{
  "intermediate_size": 896,
  "norm_place": "pre",
  "rope_theta": 10000.0,
  "rope_fraction": 1.0,
  "bias": "none",
  "init_std_qkv": 0.0198,
  "init_std_down": 0.0,
  "optimizer": "muon_variant",
  "lr_mult_o": 2.0,
  "batch_tokens": 131072,
  "max_seq_len": 1024,
  "doc_mask": true,
  "train_tokens": 483500000,
  "max_steps": 3689
}
MLP neurons of a small language model. Each row is named by its layer, matrix (down: output weights) and neuron, and shows model dimensions 320-383. Each number is 128 + 32 x the weight over its row's rms, rounded and kept within 0 to 255. A neuron's up and down rows have the sign that makes its largest values positive.
Before each neuron's rows, "raises" lists the tokens whose logits its output raises most directly, leaving later layers aside.

raises: "em", "ose", "is", "las", "sky"
L7.down676 [168  62  85 125 126  67  82 109  99 152 172 128 143  99 141  76  91 152 113 155 115 167 120 131 129 127 109 117  78  96 131 159  95 130 109 224 148  78 123 110 121 181 110 161 142  94 149 158 150 193  90 169 130 104  72 133  87 129 128 131 105 110 145 146]

raises: "ise", "ière", "ite", "ese", "ress"
L10.down543 [177 185 132 100 152  34 150 136 146 192 125 109 138 161 194  56 120 165 105  98 128 112 132 145 107 118  66 125  91 108 122 132 118 107 149 151  14 147  67  98 123 111 144 128 145 124 100 157 182 137 166 132 105 124 140 156 101  97 114 138 176 125  76 125]

raises: "eri", "tti", "ero", "las", "ster"
L10.down406 [179 160  76  97  79 164 123 149 171 136 120 155  96 222 126  54 144 146 123  89 123 121 107 134 162 141 110 129 145 153 216 134  94  41  84  85 132 145 133 103 107 135 136 103 145  65 132 144 118 126 157 117 140 169 108 115 157 124 129 125  82 155 121 120]

raises: "y", "ring", "ie", "cut", "ack"
L10.down743 [152 130 135 142 146 140 134 168 148 126 125 153 109 147  83 150  98 112 143 112  82  85 148 149 116 102 114 153 149 145  99 172 160 126 108 159  88 168  94 141 113  70  80 142 141 157 141 107 141 175  67 143 112 192  89 106 166  71  81 134 140 100 131 154]

raises: "d", "p", "s", "line", "w"
L11.down307 [107  52 113 144 130 177 157 112 153 160 106 163  71 137 150 104 114 118  74 147 148 146 143 101  53 131  47 150 141 160 144 147 151  98 178 115  49 102 132 129 104  93 131  81 125 135 158 105 109 185  86 131 106 137  94 123 117 132 134  76 105 127 128 160]

raises: "gs", "lies", "ces", "ies", "ons"
L11.down71 [132 143 130 123 142 155 142 138 146 113 151 132  78 108 133  96 145 100  91 104 132 102 161 124  58 127  98 121 113 126  90  75 139 167  86 176 158 139 136 130 149  85  62 142 218 158  55 153 103 110 164 151 135 119 120 128 104  77 124 121  74 125  46 178]

raises: "l", "re", "ree", "ence", "la"
L11.down600 [ 96 118 153 104 115 168 161 177 166 122 117 122 141 230 155  86 162 149 159 137 165 136 146 156 120 110  98 120 132 166 149 117 113 106  54  97 112 100  90 109  93  92 131 145 156  63 148 114 119 144  95 148 139  91 125 132 130 130 124 178 166 135 129 126]

raises: "ed", "ing", "est", "sq", "es"
L9.down867 [124 114 139 119 141 129 122 121 109 118  69 101 159 170 123 130 129  79 162  64 166 167  98 106 143 161 190  90 117 132 166 106 197 119 120 106 147 138 112 122 120 101 124 130 169 140 135 132 117  91 180 151 162 148 165 154 167 141 106  92 136 111  50 145]

raises: "ed", "ation", "ion", "ure", "ive"
L5.down581 [150 127 123 108 157 107 135 136 110  98  99 105 122 137  55 126 133 120 119  71  64 136 200 129 196 140 141 159 194 158 120 169 168 183 122 127 130 111  83 157 140 166 144 175 134 140 184 127 143 152 122 147  89 118  83 150 143 148 111  92  75 186 112 117]

raises: "ature", "ating", "ction", "ance", "enti"
L12.down642 [ 98 119 102 166 168 144 115 129 165 100  15 103 146 120 118 148 157 104 109 142 136 132  23 133 118 138 109  96 137 126  89 129 144 101 160 183 156  26 155 123 125 127  85 156  78 186 102 109 156  78 170 127 108  93  93 131 131 169  84 127 109 156 134  91]

raises: "ing", "ty", " that", "ling", "ite"
L12.down272 [ 56 122 119 178  81  96 151 138  52 138 143  85 103  95 128 150 126 130 105 155 148 175 105 157  90 140 135  79  63 130 135 114 128 111 160 174  77 165 145  97 166 106  45 167 161 206 163 174 107 159 149 125 132 167 143 106 109 108  71 112 143  79 121 153]

raises: "us", "a", "as", "ao", "hou"
L11.down729 [130 117 100  84 112 119 128 172 174 111  68 121 126  94 138 103 172  89 124 150 132 147 175 128 170 101  74  81  83 132 143 108  83 145 154 159  64 137 198 101 173 137 164 134 141 135 108 187  85 118 158 163 129 171 143 143 180 116 104  83 107 163 219 162]

raises: "rap", "ologi", "ft", "ological", "ron"
L10.down15 [ 70 140 136 164  85 134 140 126 147 158 112 146 136 177  30 149 120 143 134 107 110 144 133 131 122 175 118  81 103 120 144 130 137 151 138 173 158 146 168 188 100 108 138 100  99 141 170 146 145 163 110 147 136 121 109 148 168 204  90 101 141 117 169  56]

raises: "hen", "ign", "tri", "her", "tern"
L11.down1 [106 148 156 163 144 115 196 154 102 121  10 148 135 135 148 138 131  93 125 172  93 133  89  97 137 112 150 180 130 133  81  98  80 184 120 117 116 164  83 135 171  82 110 113 121 133 105 150 170  92  80 165 183  75 102 123 116  75 102 132 172 151 173 204]

raises: "ur", "ode", "erry", "ui", "ure"
L11.down464 [123 109 116 110 127 132 120  88 108 159 162 189 118 169 151  72  90  98 136 129  94 157 191 170 115 142 106 157 116 118 162 179 113 177 112 154 108 112 152 133  74 100  95 120 127 105 151  87 122 139 110 145 121 115 150  98 159 110 109 133 117  54 164 162]

raises: "ous", "or", "us", "on", "um"
L12.down342 [111  63 122  71 157 136  99 146 162 135 118 157 148 137  53 147 162 135 122 114 142 148 183 122 132 130 129 157  97 142 115 170  87  77 147 232 140 142 174  66 121 140 129 155 147 107 103 143 124 148 125 130 111 152 100 164 215  90 122  83 137 204  98 112]

raises: " Georgia", " England", " Ohio", " Germany", " Massachusetts"
L9.down397 [ 98 135 116 143 139 148 156 145 155 121 125 121 128 163  73 139 128  98 100  77 186 174 116  99 135 118 123 138  94 165  93 148 111 151 118 128 125 145  87  81 117 111 185 124 109 172 136 121 125 121 146  23  97  63 141  76 109 133 186 136 127 121 172 141]

raises: "iz", "went", "m", "d", "ís"
L11.down476 [117 106 138 132 122 149  82 132  97 129 117 105  89 184 102 125 139 120 182 114 142 140 153 175 135 124 110 124 101 185 123 112 113 115  90 146 136  90 145  96  81 163 117 107 136 195 157 141 133 184 135 138 133 113 113 109 120 138 130 114  63 107  70 100]

raises: "le", "a", "ra", "r", "rs"
L12.down407 [114 119 154 106 115 129 151 131 117 105 141 103 134 120 123 114 171 107  93 171  96 151 157 189 126 151 143 131 113 128 159 164 108 107  67 125  93  66 106 146 124 127 144 169 163 128 165  90  77 188 112 119 136 139 131 112 163 117  95 116 120 101 131 121]

raises: "nate", "ably", "ized", " their", "ize"
L9.down666 [126 154 152 182 116 125 126  91 155 168  94 124 131 121 128 135  67  76 110 163 109 133 127 162 154 132 156 163 182 112  71 112 102 183 109  48 110 110  87 122 153 198 138 119  18  52 118 123 132  78  95 142 118 105  61 154 169 145  96  87 120 129 131 167]

raises: " −", " −1", " New", " –", " -"
L12.down203 [129 100 145 127 148 153 151 190 127 139 114 139 115 120   0 132 157  97 121 139 142 102 152 129 122 142 104 127 136 129  77 134 110 142 134 158 131 123 140 158 156 122 132  83 132 122 130 130 119 157 135 129 104 122 147  73  89 138 140  95 123 101 127 135]

raises: "let", "lets", "k", "ver", "van"
L6.down815 [191 106  59 115  92 164 155 129 139 117 108 111 110  91  98 136 185 121  64 140 156 152 150 124  69 171 101 136 176 145 147 133 195 176 168 142 117 104  96 113 144 132 142 127 162 118 201 121 166 152  66 136  98 143 152 105 185 109 119 119 116 142 165 112]

raises: "nes", "ne", "ted", "born", "ance"
L12.down387 [170 154  40 127 138  80 175 170  85 124 134  97 158 186  29  98 100  63 141  67 124 131 114 101  53  91 115 151 131 133 112 134 100 153 158 112 103 119  87 114 163 122 119 174 178 109 135 140 141 109 160 127 132 150 144  90 115 153 110  98 130  82 136 138]

raises: "pp", " join", "us", " receive", " compete"
L7.down697 [106 179  72  68  96 106 160 107 124 142  90 118 139 111 149 105 140 165 120  75 180  69 170 160 115 137 174 122 117 128 132 100 157 110 110 152 107 109 124 148 156 167 137 127 126 145 118 166 139 178 139 113 167 125 124 135 147 146  76 151 164 145 136 181]

raises: "PA", "RT", "PR", "MA", "PS"
L12.down452 [148 123 100 123 131 168 109 105 154  99 122 149 189 151 195 154 106 121  67 162 156  58 167 176 105 108 118 158 118 156 116 122 150 111 157 156 159 118 157  56 121 107  81 118 131 110 137 120 109 162 111 183  98 153 128 143 129 127 154 109 115 185  69 129]

raises: "ister", "ssen", "is", "sen", "hr"
L12.down23 [177 117 121 116 128  97 141  72 143  92  57 131 111 119 168 162  99 130  68 111 148 117 106 121 152 114  81 166  96 100 124 128 145 124 127 198 170 124 174  80 137 234 210 135  72 127 102 172 177 144 181 123  91 136  80 142 148 112 118 118  88 155  98 150]

raises: " degree", " graduate", " college", " university", " teacher"
L7.down523 [196 126 154 140 104 119 145 159 178 150 148 137  72 125  56 101 129 113 129 102 166  70 109 127 129 134 201  68  91 166  84 127 154 147  93  76  63 117 128 107  79 138 154  77 155 126 168  66 118 116 183 133  79 104 161  98 144 141 175 129 116 146 152  91]

raises: " cm", "–15", "mm", "-15", " °"
L12.down154 [179 123 226 108 147 127 130 105 150 126  50 121 136  38  16 117 114  95 160 104 159  95 136 144 100 140 154 119 128 125 106 130   8 133 109 164 146  90 152 131 127 108 179  47 118 128 156 151 116 105 136  56 165 145 140 146 143 142  73 131 130 150 128 136]

raises: "e", "at", "ena", "et", "an"
L10.down728 [142 113 103 123 124  79 119 139 107 210 123 120 138 172 114 109 136 176 157 138 113 134 110 121 156 197 147 112 111 201 110 174 134 158 135 137 106 102  73 121 189  96 125 142 118 134 128 142 145 186  97 162 184  95 123 155 130  92 170 148 176  98 195 141]

raises: " number", " variety", " range", " series", " degree"
L12.down552 [114 178  87 139 106 128 142 127  95 138 106 108 170 127   0 139 136 191 147 126 140 117 138 124 124  99 130 197 104 123 154 109 136  79 144 139  79 149  86 121 139 159 131 103 161 117 123 105 162  72 138 131  74 133  84 156 173 126 129 143 149 141 166 119]